MLP neurons of a small language model. Each row is named by its layer, matrix (up: input weights; down: output weights) and neuron, and shows model dimensions 16-143. Each number is 200 + 30 x the weight over its row's rms, rounded and kept within 0 to 999.
Before each neuron's rows, "fires on" lists the tokens most often at its 100 highest values on Wikipedia text that the model never trained on. A number after a token or word is its count.

fires on: " of" 27, " in" 25, ":" 20, " by" 11, " on" 5
L5.up633,227,241,214,221,231,191,134,177,222,297,178,236,193,226,237,211,240,238,218,187,176,202,164,196,240,172,192,206,201,184,180,183,221,220,194,266,180,113,211,198,189,233,207,181,261,195,161,235,171,157,231,155,224,204,255,217,261,228,186,178,226,196,162,237,245,200,185,220,156,209,182,202,180,213,151,196,202,222,188,217,203,222,251,235,221,206,233,208,187,200,196,231,199,156,187,199,199,191,187,190,159,204,160,128,166,216,184,197,217,222,193,237,179,181,182,221,151,158,201,199,160,197,193,240,219,165,209,151
L5.down633,156,200,193,182,164,164,202,208,173,240,183,212,233,195,234,193,155,188,149,164,145,168,256,158,213,190,171,227,166,199,218,261,227,217,167,173,174,200,203,208,195,178,224,221,178,187,197,226,186,216,179,209,200,182,182,168,238,209,236,187,186,121,176,125,195,253,254,195,196,211,191,160,208,214,110,211,179,191,176,200,199,220,207,211,210,234,140,178,33,173,170,171,194,223,145,202,209,223,189,177,151,189,163,208,228,221,145,219,192,165,209,209,159,192,204,183,227,247,229,263,204,245,189,205,230,197,216,202

fires on: " an" 16, " T" 13, " L" 13, " for" 8, " Ar" 7, "A" 7
L7.up737,214,226,184,228,183,236,184,148,185,193,214,201,223,192,200,202,186,241,184,189,185,208,190,222,225,233,232,161,204,240,197,137,170,186,217,143,179,147,211,171,201,186,166,165,278,188,173,182,204,232,163,209,223,170,205,175,201,194,179,170,203,281,203,237,187,166,221,199,182,191,201,152,187,232,199,216,170,192,220,224,218,190,209,128,166,239,277,203,210,220,234,98,165,227,257,232,253,197,165,228,170,178,199,133,149,274,261,188,168,150,131,280,187,200,197,198,210,166,247,177,223,202,222,216,255,250,198,221
L7.down737,163,245,153,188,145,213,179,174,239,248,168,191,191,214,227,177,167,205,242,176,184,167,240,165,220,194,219,181,193,191,194,220,114,223,203,196,194,148,224,188,159,174,241,204,230,223,204,174,220,239,217,142,173,248,229,218,232,236,231,271,219,233,193,190,225,208,226,275,161,155,193,204,189,209,231,213,221,185,191,206,259,253,198,186,210,189,179,220,248,160,194,199,230,155,227,177,165,231,223,251,311,220,222,185,186,230,200,189,174,221,156,215,208,204,207,182,227,217,201,244,222,188,163,240,213,205,219,201

fires on: "-" 24, " a" 21, " mult" 7, "Spec" 6, " •" 6
L2.up247,215,218,268,199,203,199,203,198,174,172,181,189,173,223,220,157,176,196,175,222,220,238,133,249,126,176,215,186,244,278,225,193,150,224,200,224,172,199,253,196,182,207,209,178,193,188,207,175,190,219,259,181,204,223,184,226,210,173,220,183,196,138,196,184,158,209,190,206,188,196,254,130,218,194,198,193,197,209,224,167,187,159,187,218,221,185,216,218,239,225,190,197,144,177,183,215,191,220,169,209,160,176,204,169,194,232,237,158,166,225,178,208,165,221,174,193,212,187,202,196,182,198,215,200,252,183,262,175
L2.down247,189,209,139,152,194,197,185,167,212,193,188,204,199,240,185,207,171,213,172,219,175,145,240,205,179,191,152,224,198,220,228,189,192,206,182,167,211,176,197,215,220,218,217,120,237,213,247,179,173,182,199,225,256,230,175,141,175,160,210,204,186,205,228,161,233,130,168,215,223,209,220,207,170,249,193,136,171,219,225,204,213,176,201,218,222,206,238,215,212,216,177,253,216,177,181,176,160,174,163,230,188,225,224,247,240,168,211,210,182,191,187,204,222,205,255,217,199,145,194,212,216,230,251,237,173,195,259,187

fires on: "g" 29, "l" 22, " g" 14, "k" 5, " very" 4
L2.up286,199,241,206,190,198,194,125,199,168,227,260,186,195,203,189,199,228,134,216,208,176,227,226,146,223,220,234,201,173,210,249,223,174,215,203,178,167,201,228,133,135,192,139,218,175,189,198,236,240,214,232,218,230,225,260,212,227,182,202,187,200,244,199,236,221,216,224,210,221,230,164,175,221,221,189,201,209,177,168,207,237,167,238,195,232,241,209,191,243,155,230,189,179,204,170,225,225,198,183,191,190,229,244,217,228,183,262,170,235,211,183,223,199,156,183,222,186,175,199,250,150,259,207,221,209,166,219,219
L2.down286,229,169,192,215,152,167,188,185,175,220,187,149,215,232,146,180,201,198,143,234,262,135,197,143,224,164,284,243,188,203,189,223,209,219,193,224,207,173,229,222,181,185,207,194,167,188,176,170,228,189,235,246,133,176,206,148,188,242,228,185,260,228,164,178,165,227,160,212,215,225,219,203,236,215,184,206,214,195,167,195,188,163,179,162,190,220,230,242,247,176,233,282,198,243,203,163,212,197,210,212,127,202,162,176,210,155,199,246,284,167,178,193,178,209,190,167,208,205,144,199,189,268,191,246,208,184,236,214

fires on: "." 43, "al" 11, "r" 5
L7.up516,201,213,269,247,202,191,219,146,233,192,218,176,171,195,190,195,264,186,186,189,196,240,182,245,202,234,213,192,261,222,170,236,143,169,163,224,208,168,184,199,226,175,202,264,199,219,228,198,188,259,263,176,245,218,245,159,167,169,135,218,191,177,222,182,239,193,242,164,206,235,194,181,190,244,232,201,214,206,159,162,172,181,221,197,182,175,244,149,206,223,231,194,213,215,235,223,220,218,171,220,189,256,215,221,227,246,241,219,209,211,176,174,191,109,174,189,177,203,223,190,143,190,237,249,218,163,206,196
L7.down516,204,168,202,214,197,206,159,197,265,187,198,192,206,233,176,198,175,231,251,240,177,203,247,219,184,169,167,150,206,219,193,203,248,219,216,241,177,175,193,203,231,143,200,202,229,207,179,162,167,251,203,198,191,221,209,205,189,162,181,174,240,189,191,212,187,214,173,188,153,172,198,232,191,250,180,188,156,224,229,181,165,196,254,174,203,170,173,246,276,206,214,148,187,201,248,183,203,193,204,198,45,207,188,235,212,195,188,209,244,183,237,162,185,215,219,188,174,164,241,131,243,202,234,200,230,251,183,262

fires on: "===" 36, "es" 7, " to" 6, "ed" 4, " of" 4
L5.up1051,191,209,215,268,180,173,189,139,176,210,238,257,192,251,191,199,197,205,220,192,215,192,210,177,182,232,211,189,168,149,208,176,201,227,245,246,177,244,192,219,168,209,183,172,248,238,168,267,161,228,205,172,202,220,169,176,209,195,263,171,155,182,159,198,218,250,229,156,184,201,234,237,171,201,205,222,209,238,210,250,164,224,253,183,249,213,188,208,194,232,206,222,221,178,185,259,202,165,192,203,180,213,141,181,201,266,195,218,252,196,197,234,212,186,231,207,167,193,191,217,178,190,184,202,276,208,189,203
L5.down1051,198,221,259,231,170,220,228,238,156,193,185,125,158,181,186,244,186,212,165,193,177,260,170,248,207,167,192,205,254,217,208,207,172,221,200,208,214,191,229,203,205,132,185,189,220,209,257,185,151,157,210,156,190,167,133,223,190,198,172,211,211,165,205,154,189,166,206,220,231,195,270,219,176,160,186,185,204,185,216,230,216,196,213,221,185,221,186,230,242,264,191,187,192,189,167,177,199,225,211,200,150,143,259,182,229,191,158,162,205,160,225,197,228,233,259,168,218,257,223,205,194,148,199,169,198,231,225,266

fires on: " Ar" 18, " A" 18, "A" 13, " T" 10, " St" 9, " O" 8
L7.up815,201,194,252,206,161,210,178,193,118,174,219,167,193,209,242,223,241,245,276,187,181,222,170,151,212,208,220,242,235,172,202,183,203,179,238,229,222,187,234,240,247,252,154,210,292,224,197,215,174,211,183,214,199,178,194,178,197,256,212,170,177,147,208,237,228,187,181,159,181,200,212,173,251,241,174,152,160,193,180,180,183,223,186,176,176,195,261,156,259,158,207,139,226,201,207,166,192,187,180,208,198,252,168,177,178,217,257,186,185,199,154,244,189,133,207,230,153,175,229,247,208,214,221,190,182,169,209,186
L7.down815,222,229,144,201,196,210,211,196,233,194,222,155,209,214,185,214,217,183,198,189,197,216,252,206,201,184,231,142,163,214,194,230,193,200,191,225,192,213,216,169,194,200,190,207,186,172,245,222,233,197,222,183,239,229,229,210,189,168,206,197,194,206,179,164,253,183,256,209,244,196,162,270,225,204,189,247,189,214,200,253,192,221,217,169,157,206,188,197,362,158,168,191,198,215,147,197,216,222,183,182,303,240,217,162,209,189,220,214,190,195,182,196,212,234,171,197,144,213,204,245,161,212,204,191,196,183,232,218

fires on: "," 19, " " 16, ")" 12, ":" 11, " in" 11
L2.up1298,214,232,181,190,213,226,165,232,157,155,222,193,159,219,151,149,218,157,231,177,160,182,200,148,245,164,208,196,225,243,201,185,247,198,169,209,238,227,191,211,155,193,220,199,187,178,192,191,227,223,208,160,239,143,225,179,248,239,188,198,188,188,190,179,183,266,204,230,175,169,126,197,231,230,180,164,179,203,201,240,228,233,204,218,203,235,203,196,205,170,231,210,206,193,218,199,176,261,167,139,154,209,178,127,123,168,172,182,171,232,238,217,229,185,171,213,264,181,166,176,204,159,214,145,236,201,208,236
L2.down1298,212,218,147,186,219,200,198,195,182,187,228,185,170,213,151,232,209,229,196,243,266,200,171,211,288,202,181,206,222,218,194,189,125,203,223,195,186,201,166,168,155,216,251,199,163,207,184,237,214,159,249,211,174,227,192,223,189,236,200,177,256,261,171,161,194,210,212,193,173,233,191,142,182,220,160,261,151,195,205,209,243,211,208,192,191,170,156,175,224,222,184,241,224,169,205,245,197,208,227,206,167,152,222,200,136,238,144,196,171,215,189,127,216,161,174,231,179,208,171,210,218,201,217,218,236,222,228,229

fires on: " &" 23, " and" 18, " de" 12, "–" 10, "/" 9, "." 9
L5.up1390,220,192,228,141,227,246,227,184,178,173,238,188,207,191,183,176,240,167,201,235,218,265,138,159,238,233,237,163,215,195,220,200,212,147,128,227,215,141,185,213,154,200,195,190,225,169,174,238,183,275,200,164,175,191,215,170,164,199,167,132,170,201,215,234,224,215,215,180,159,205,167,184,146,202,228,217,224,165,197,223,211,189,226,153,189,251,199,163,208,219,212,189,153,203,210,249,202,241,177,118,168,174,190,201,240,218,229,251,199,253,232,233,248,161,208,218,225,241,196,210,258,189,184,215,217,224,182,261
L5.down1390,168,264,251,212,212,242,219,196,173,183,211,204,157,196,227,186,280,174,186,192,170,153,143,175,166,233,194,243,180,218,195,156,248,181,151,211,168,181,202,195,189,210,216,191,183,205,212,200,215,221,171,232,210,272,220,248,190,246,231,207,181,115,151,236,285,225,252,201,213,214,171,249,187,158,210,149,234,185,203,195,177,208,195,201,190,212,168,225,173,128,181,203,201,223,144,156,240,219,223,224,126,197,186,192,225,207,202,206,223,216,205,239,199,203,169,229,230,225,251,160,206,176,163,202,197,185,281,154

fires on: " W" 22, " N" 18, " C" 16, "-" 14, " G" 7, " E" 7
L5.up618,254,204,221,184,216,247,235,171,181,150,217,277,233,167,226,141,210,181,230,195,158,178,207,173,170,182,259,187,198,212,213,201,295,197,228,216,155,202,223,147,231,275,182,235,271,190,182,188,194,227,191,244,184,238,254,179,184,192,186,149,176,218,214,165,202,161,150,223,219,252,174,221,169,232,188,215,189,209,188,182,161,178,241,176,224,240,182,155,258,178,205,197,174,191,201,214,190,219,157,170,187,237,214,147,260,214,226,168,197,181,258,230,201,215,209,184,147,217,157,259,226,202,193,209,203,167,224,211
L5.down618,201,168,227,218,203,179,192,253,174,208,239,198,201,173,190,217,161,180,200,190,206,198,225,208,220,172,169,186,170,213,224,172,209,174,218,174,274,160,263,248,230,177,189,200,214,210,221,152,198,205,176,144,223,232,193,238,177,262,213,202,216,201,215,149,213,188,194,258,199,232,225,233,183,230,141,213,183,247,175,225,214,173,207,240,158,181,177,211,239,205,194,244,213,202,160,202,191,193,236,195,222,219,179,171,189,125,198,185,186,203,228,237,213,206,206,172,251,179,214,201,161,213,198,203,218,180,211,211

fires on: " L" 33, " B" 29, " K" 18, " P" 9
L7.up108,211,215,238,174,252,148,209,228,158,157,153,182,207,167,196,140,248,204,222,272,236,255,226,196,236,165,185,145,230,227,198,182,199,195,238,194,195,158,191,157,148,174,200,185,256,166,209,242,205,239,200,218,130,205,230,193,176,135,207,169,207,275,232,197,209,176,214,198,216,223,144,224,203,229,204,191,149,207,225,206,199,161,195,221,198,215,207,206,218,174,178,215,169,160,152,184,209,206,206,161,145,178,215,158,208,189,236,221,203,206,205,221,176,213,171,193,195,153,218,208,251,201,287,192,221,189,238,229
L7.down108,158,234,161,168,203,209,240,237,174,183,180,166,218,210,204,188,188,242,215,187,200,147,181,152,165,197,236,194,236,164,158,154,207,187,211,207,205,240,202,225,185,207,231,192,209,206,240,159,192,189,179,187,185,243,154,197,225,178,224,218,162,193,169,215,162,243,176,200,190,194,264,226,214,189,166,193,221,215,209,201,216,159,241,189,234,163,212,229,220,234,165,238,227,190,148,210,215,216,201,184,199,144,215,188,227,242,197,273,231,175,203,169,247,165,210,219,216,192,187,159,198,187,165,158,216,229,226,253

fires on: " n" 16, "b" 10, " Z" 9, " N" 6, "ell" 5, " Sh" 5
L7.up955,214,168,230,257,174,144,227,143,153,153,203,262,161,178,192,196,163,184,192,212,150,208,187,202,148,221,225,167,232,194,231,166,104,246,179,180,205,155,219,218,209,193,188,146,227,225,193,203,187,234,206,177,251,247,172,211,207,154,174,197,153,199,134,214,193,152,166,172,196,156,145,182,258,199,205,215,203,190,193,238,170,191,255,241,223,231,213,139,221,156,252,147,229,156,179,223,192,230,248,175,200,166,229,170,231,200,208,209,187,246,160,205,213,229,189,193,198,127,172,233,189,232,269,237,210,245,214,218
L7.down955,164,223,211,149,188,202,208,186,209,225,215,209,235,186,204,214,221,209,209,200,249,192,257,246,207,171,190,200,188,233,202,198,192,200,201,222,240,149,196,230,148,136,199,209,175,182,188,196,206,171,187,210,197,184,233,162,251,198,148,254,188,197,236,170,247,219,203,268,218,195,233,190,205,198,186,185,171,262,211,218,186,184,212,240,197,145,207,210,207,213,152,206,212,220,173,204,175,186,164,171,171,150,207,229,166,201,199,135,229,174,246,147,189,148,233,170,162,205,166,186,227,202,218,197,216,180,232,236

fires on: " as" 21, ":" 9, " " 8, ");" 7, " —" 7, " −" 6
L7.up980,181,250,254,257,219,166,181,195,186,176,210,203,191,172,161,212,232,244,218,200,178,205,234,139,177,186,160,171,260,237,198,186,204,244,230,235,185,149,198,163,200,184,211,160,237,201,204,194,152,216,194,217,204,197,178,230,231,204,186,175,207,149,203,214,197,218,209,169,151,194,225,214,184,203,198,235,194,176,197,164,197,192,230,238,245,184,204,231,194,162,199,196,165,193,173,254,197,207,231,156,159,197,187,209,171,205,212,167,202,229,167,217,153,135,149,210,216,228,190,240,250,232,250,266,217,184,209,172
L7.down980,175,205,227,176,224,209,175,193,189,187,194,181,179,203,209,193,231,198,198,203,171,165,231,226,148,226,221,180,242,251,218,167,241,230,148,195,202,217,159,181,157,178,249,159,168,228,211,174,176,221,187,209,225,108,197,198,186,236,223,200,171,140,246,193,184,214,195,238,175,235,246,177,172,190,183,166,175,162,194,218,217,208,176,244,166,224,181,243,45,156,175,205,205,199,169,154,239,150,207,192,75,182,157,235,189,217,155,221,216,208,190,200,183,182,172,161,208,241,237,200,203,157,177,220,170,184,211,213

fires on: " re" 33, " Re" 10, "e" 7, " Le" 6, "==" 4, " coll" 4
L7.up1459,193,226,160,236,185,195,184,167,277,196,229,214,166,153,186,185,234,209,129,188,205,190,175,238,181,152,187,201,218,146,200,176,178,181,184,163,258,208,184,227,179,210,203,185,229,237,235,199,176,212,177,187,193,197,248,118,195,163,192,184,195,176,179,228,232,211,229,262,173,227,242,171,204,168,178,216,150,214,208,176,197,207,228,200,180,216,213,167,242,169,190,231,162,188,248,178,185,253,178,137,181,201,185,179,189,234,295,173,191,209,187,248,203,172,191,140,239,150,186,201,179,227,243,222,258,220,201,162
L7.down1459,171,246,209,214,171,166,250,168,224,208,190,170,173,238,221,261,203,205,218,149,200,197,222,207,188,172,187,273,192,199,216,156,206,176,234,168,209,136,189,216,240,258,184,192,231,176,191,162,187,162,295,232,218,189,191,189,240,178,166,168,223,145,216,209,168,199,212,207,202,197,157,215,197,222,249,206,197,165,197,225,204,163,187,247,207,198,193,232,237,222,163,164,221,197,210,211,160,174,213,153,178,177,248,239,221,196,219,144,168,217,230,234,218,220,232,211,213,240,184,211,186,196,212,153,261,227,210,245

fires on: " " 53, ":" 10, " Love" 5
L5.up86,197,246,113,219,208,152,130,187,152,181,150,259,216,287,197,199,224,167,204,165,223,185,174,183,233,177,186,152,195,211,169,174,175,213,219,198,216,204,183,241,185,164,260,244,255,228,212,197,195,179,215,191,234,198,167,192,257,219,204,182,214,178,202,201,162,229,238,209,231,194,192,205,189,237,201,166,160,205,195,229,242,247,218,179,177,221,200,207,208,200,225,253,163,180,206,165,136,236,184,179,207,233,122,209,181,173,224,191,189,280,159,201,234,207,208,203,223,183,209,202,203,221,236,176,188,182,219,237
L5.down86,205,144,243,205,200,233,233,189,240,210,247,157,187,154,168,171,191,227,192,229,177,209,241,224,193,207,209,226,213,175,225,197,217,201,180,211,158,184,193,154,227,210,141,159,166,155,159,203,213,198,204,210,174,221,227,234,130,181,174,192,199,216,209,204,204,182,172,157,147,174,217,206,219,133,190,214,227,184,201,146,209,178,196,200,242,164,230,207,192,216,177,176,239,199,197,232,256,162,205,233,226,172,296,191,223,203,166,202,183,126,210,198,184,205,206,192,184,212,197,211,184,199,186,219,223,253,195,185

fires on: " |" 65, " " 20, " -" 7, " –" 6
L2.up414,210,264,227,248,210,215,192,186,174,203,234,270,200,245,183,172,204,220,168,228,212,216,190,192,217,215,254,206,222,205,193,203,228,309,181,207,168,161,131,107,160,187,208,189,206,235,186,223,221,192,204,178,172,208,224,146,246,146,175,150,154,185,208,179,187,203,222,208,195,214,185,155,161,233,185,178,195,183,130,219,250,198,187,202,259,237,238,177,206,184,185,216,185,207,214,197,211,179,134,154,157,236,161,178,193,206,234,222,214,231,171,208,153,148,195,206,158,221,250,225,177,254,300,245,242,176,212,176
L2.down414,186,234,261,198,226,160,184,260,215,243,225,152,197,186,229,206,185,176,197,206,204,223,250,240,194,161,198,207,160,183,181,181,245,238,233,155,202,206,220,196,202,177,248,185,206,251,191,178,251,253,231,186,229,183,172,208,200,182,197,231,245,147,214,280,244,200,165,220,215,248,195,170,299,166,264,209,266,235,138,192,216,205,174,181,200,203,214,192,234,190,175,185,150,189,168,237,199,218,230,177,150,241,194,200,217,174,180,159,211,193,141,194,145,176,217,139,186,183,144,184,227,149,185,170,207,190,189,175

fires on: " who" 22, " and" 20, " They" 14, " which" 10, " they" 7, " &" 6
L5.up1226,227,242,181,197,196,221,184,168,201,204,183,244,222,244,211,192,173,208,181,252,192,202,214,196,156,190,193,228,212,217,240,215,244,243,214,232,172,130,114,258,152,209,208,232,196,181,171,237,167,207,213,164,198,209,198,124,193,184,259,174,201,189,208,185,235,289,202,213,163,195,148,201,194,185,228,259,176,209,192,238,188,183,249,169,198,202,220,164,223,216,210,188,195,200,239,221,211,179,192,200,198,241,155,196,168,208,184,193,215,230,182,215,190,181,239,155,248,231,188,214,233,196,229,168,221,182,125,206
L5.down1226,257,181,209,244,198,203,212,192,201,163,221,184,213,181,211,176,184,203,193,205,236,132,212,190,200,196,238,176,181,199,224,231,267,196,193,197,165,214,187,192,201,187,220,131,148,186,160,249,244,203,185,175,209,221,207,226,174,220,221,174,149,165,189,230,214,188,280,267,190,204,207,180,175,182,238,185,213,230,232,222,246,182,253,139,201,306,169,236,169,258,186,188,185,236,208,196,199,182,210,144,235,182,206,194,175,207,218,197,213,201,152,175,184,256,169,259,235,167,226,204,150,168,162,173,124,187,204,209

fires on: " g" 32, "t" 16, "g" 12, "p" 7, " ret" 5
L5.up1147,279,208,230,162,224,204,136,161,205,153,245,184,186,239,197,233,224,184,203,215,165,184,210,149,224,185,219,221,226,174,240,169,196,216,177,208,208,223,203,192,214,217,212,222,195,210,150,208,220,233,234,194,188,229,207,150,197,207,153,232,191,194,126,221,217,188,211,176,150,158,160,208,199,161,229,208,174,168,166,157,217,162,208,154,199,260,194,239,235,179,233,227,241,204,174,203,221,195,155,150,194,250,217,167,218,223,182,188,254,240,148,160,199,189,181,222,174,137,227,168,221,210,193,221,207,214,247,154
L5.down1147,187,218,180,178,214,226,158,163,228,232,206,163,247,148,189,183,210,122,190,196,225,178,192,212,194,225,208,167,151,220,220,216,193,218,219,244,167,161,241,176,155,223,166,202,169,215,221,185,252,211,198,199,147,178,238,160,183,228,170,140,206,234,181,174,186,176,223,235,167,212,170,216,237,213,212,167,187,192,136,151,250,241,242,201,180,278,236,189,314,191,171,210,205,226,190,161,155,231,219,184,248,202,210,252,219,171,182,203,232,213,217,212,192,212,133,182,203,189,199,209,202,245,206,223,247,202,204,221

fires on: " of" 19, " is" 15, " total" 8, "ity" 6, "th" 5, " " 5
L5.up432,164,246,216,174,210,232,154,165,145,153,218,199,203,165,223,194,202,194,206,230,204,196,155,225,192,232,242,184,215,269,225,169,221,185,149,154,150,187,211,244,207,198,199,206,175,196,186,211,163,194,235,215,222,157,213,194,166,219,134,175,139,127,180,236,236,225,156,193,158,216,234,196,221,226,174,170,205,213,200,193,197,217,184,233,204,231,199,160,199,163,229,157,193,200,194,252,204,186,239,191,184,233,205,148,213,218,200,245,196,193,156,186,191,288,257,199,215,222,214,198,160,248,236,241,140,194,208,167
L5.down432,166,212,170,205,187,195,191,155,158,234,191,156,193,254,209,196,164,199,241,144,157,208,182,237,221,172,189,261,201,194,210,191,202,267,215,176,215,169,179,211,214,201,231,231,145,239,182,179,229,249,202,247,208,221,136,211,231,196,162,196,223,168,223,187,179,203,260,196,230,231,192,180,199,196,172,262,226,219,211,178,163,181,220,173,171,152,213,214,204,212,211,242,188,186,276,220,170,203,217,191,152,232,217,239,269,187,231,195,214,186,127,211,206,156,186,179,180,160,208,175,182,226,196,166,221,252,205,196

fires on: " " 39, "." 25
L7.up973,237,180,270,228,184,158,241,167,215,161,218,137,197,187,181,170,194,295,213,226,184,245,194,176,182,169,211,210,193,212,205,210,215,232,164,219,202,153,245,151,190,238,198,207,201,203,232,163,222,264,196,203,218,226,159,256,185,188,226,223,145,201,204,182,208,222,194,205,165,157,232,190,134,212,231,231,184,179,185,150,174,197,185,196,205,219,207,188,225,228,186,173,187,227,215,186,210,184,200,196,159,188,199,158,215,265,206,209,215,193,171,193,165,144,209,224,208,195,177,201,285,216,265,267,188,203,202,213
L7.down973,176,193,186,202,198,193,209,173,200,230,206,194,197,249,221,179,196,151,197,270,149,232,223,225,223,241,146,237,197,175,147,154,250,219,181,247,171,247,150,216,179,204,220,175,227,179,140,169,185,194,195,214,187,175,224,206,231,194,195,183,189,196,223,217,196,170,223,186,178,199,262,239,206,200,217,180,224,152,214,220,213,153,150,224,183,161,189,206,184,235,239,157,238,226,188,176,204,218,216,149,68,170,234,188,177,165,231,216,139,205,218,216,208,235,198,176,177,227,182,152,204,163,189,229,263,213,210,196

fires on: " in" 40, " |" 18, " |\n" 10, " of" 5, " " 5, " that" 4
L7.up913,202,278,165,166,211,198,148,176,248,183,212,189,174,204,234,186,232,228,185,291,208,203,143,183,206,240,244,155,193,228,211,149,171,203,171,263,235,146,182,126,183,166,265,210,168,177,158,243,219,192,184,188,237,188,199,202,240,191,164,174,168,141,194,198,142,212,251,198,155,231,184,187,200,215,192,184,171,188,181,215,240,175,225,191,252,227,250,172,196,192,179,171,142,182,170,197,211,225,196,207,143,240,225,188,205,269,201,220,221,225,197,234,199,196,197,209,206,194,206,191,168,226,160,240,180,222,202,157
L7.down913,211,189,182,201,212,209,233,165,201,226,174,211,164,202,212,192,169,179,235,225,179,226,166,172,180,202,143,205,186,138,163,210,161,198,168,197,183,221,215,238,193,231,207,200,222,213,195,178,206,237,174,213,176,206,187,205,187,243,242,227,224,143,190,224,226,213,223,237,254,213,160,183,189,184,164,229,179,189,175,200,209,211,218,223,262,123,245,231,100,218,185,218,146,190,176,200,229,207,186,261,49,243,212,203,204,220,209,200,267,208,125,196,203,170,225,205,225,207,157,222,237,227,230,217,219,221,207,145

fires on: " " 35, ":" 20, "." 20, "m" 8, "ro" 6, "b" 6
L5.up1124,217,287,222,218,199,230,148,158,199,205,238,177,204,168,152,185,174,181,244,251,211,218,162,187,143,169,176,229,222,187,212,199,157,231,227,263,199,171,178,153,269,206,222,178,277,182,135,208,205,194,257,208,198,185,226,201,202,183,198,171,193,197,193,172,234,231,227,132,207,179,216,252,229,205,244,132,230,154,168,183,189,208,216,216,165,181,234,194,218,162,214,165,195,217,214,171,218,206,195,207,183,231,196,167,239,227,221,210,210,238,117,232,234,177,199,240,215,247,256,188,214,177,234,218,203,162,231,203
L5.down1124,173,210,234,215,190,207,246,192,206,220,195,208,178,242,187,123,179,174,162,249,176,187,189,173,172,194,180,201,192,238,172,183,169,245,164,223,193,194,187,204,208,185,268,213,233,181,179,262,196,187,225,182,220,174,260,239,273,175,227,201,187,196,163,156,191,252,172,254,232,201,223,187,197,252,224,164,219,181,201,177,144,215,167,238,147,196,217,259,280,204,261,188,205,203,197,281,261,215,177,187,88,226,221,186,173,218,234,218,184,203,196,213,217,180,198,212,214,207,195,214,217,224,236,203,225,206,225,225

fires on: " S" 21, " V" 16, " K" 10, " P" 7, " M" 6
L5.up948,195,197,197,171,211,136,189,221,178,215,173,198,180,213,191,173,271,173,172,251,204,172,174,150,150,180,221,185,199,202,276,224,159,210,256,222,261,213,184,210,168,175,192,162,229,198,187,182,205,211,193,174,255,164,204,226,197,201,147,168,223,209,192,221,223,180,206,226,230,231,164,107,159,206,176,143,182,196,175,200,184,214,247,133,247,207,229,209,247,199,197,193,198,204,124,199,215,187,225,212,169,216,243,81,205,236,244,150,166,193,189,258,241,249,171,138,167,206,160,201,227,197,184,179,193,204,198,177
L5.down948,203,171,196,224,203,158,232,213,230,174,194,167,191,129,224,132,173,247,215,209,211,208,247,176,176,159,232,161,227,177,203,170,165,186,223,207,146,180,181,195,191,198,221,161,160,217,198,186,216,175,152,144,229,261,145,208,159,229,175,170,212,195,177,186,158,215,203,234,229,234,214,153,199,203,241,157,219,163,145,183,224,159,204,169,202,191,225,167,268,216,154,151,156,216,165,251,232,244,191,199,179,143,138,236,246,171,162,192,260,243,191,227,187,246,241,213,199,232,240,193,171,227,219,240,193,234,131,227

fires on: "−" 14, "." 13, ":" 12, " fl" 7, ")\n" 6, " spec" 6
L2.up641,182,229,246,289,234,218,188,197,190,178,260,200,233,174,137,156,194,180,202,223,177,227,188,214,217,177,209,186,279,220,204,261,194,216,196,235,179,225,184,171,201,112,154,189,207,202,193,174,190,215,312,198,204,198,222,196,201,226,188,165,146,235,207,187,165,211,211,188,139,161,180,181,200,248,186,133,226,210,190,190,228,232,192,212,198,196,204,223,220,179,207,202,212,194,275,220,189,168,214,192,166,235,179,177,235,227,203,173,240,201,93,201,192,218,234,179,219,190,195,190,196,182,255,201,194,184,265,235
L2.down641,150,231,181,189,178,245,240,218,231,179,199,150,181,244,201,177,195,164,163,232,221,272,214,185,197,182,157,219,194,272,184,177,214,199,196,249,161,218,268,197,173,170,214,217,195,244,179,164,178,180,217,252,226,212,217,197,197,168,209,234,187,244,198,167,224,258,238,185,150,207,252,209,212,235,210,239,168,217,202,193,200,201,195,218,189,169,163,226,220,232,156,200,241,293,206,218,258,225,270,193,153,144,214,216,185,163,205,195,152,198,203,201,224,161,247,169,244,171,213,188,230,224,235,163,204,187,183,190

fires on: " b" 35, "or" 8, " Ter" 6, "ar" 5, " Court" 4, " species" 4
L5.up139,228,238,231,196,189,231,215,172,189,179,211,184,170,210,172,208,229,185,162,206,184,249,200,155,177,194,209,179,226,233,197,204,234,212,168,208,243,160,222,190,158,234,243,253,183,170,149,271,159,177,211,220,164,212,269,256,243,228,189,179,185,201,180,197,211,244,181,226,159,232,191,197,203,186,214,185,219,152,214,221,191,228,244,243,169,239,203,143,244,196,225,173,172,208,173,241,188,239,192,214,200,243,162,206,203,217,263,223,190,232,130,212,235,170,183,158,220,194,153,232,204,270,176,263,186,193,229,204
L5.down139,164,165,207,132,178,183,185,207,194,183,220,225,211,169,202,199,186,149,175,213,241,168,174,165,207,162,251,190,198,198,214,159,192,239,244,207,189,176,240,270,211,206,199,221,196,185,219,176,225,217,225,207,175,183,210,190,210,212,163,199,212,175,146,190,183,167,163,180,202,215,228,166,258,224,282,202,200,225,246,174,174,197,183,212,186,240,194,200,199,208,187,219,228,220,164,219,177,207,227,194,226,188,207,238,138,130,172,194,225,179,197,158,180,191,121,226,175,217,165,169,159,193,222,204,187,172,181,217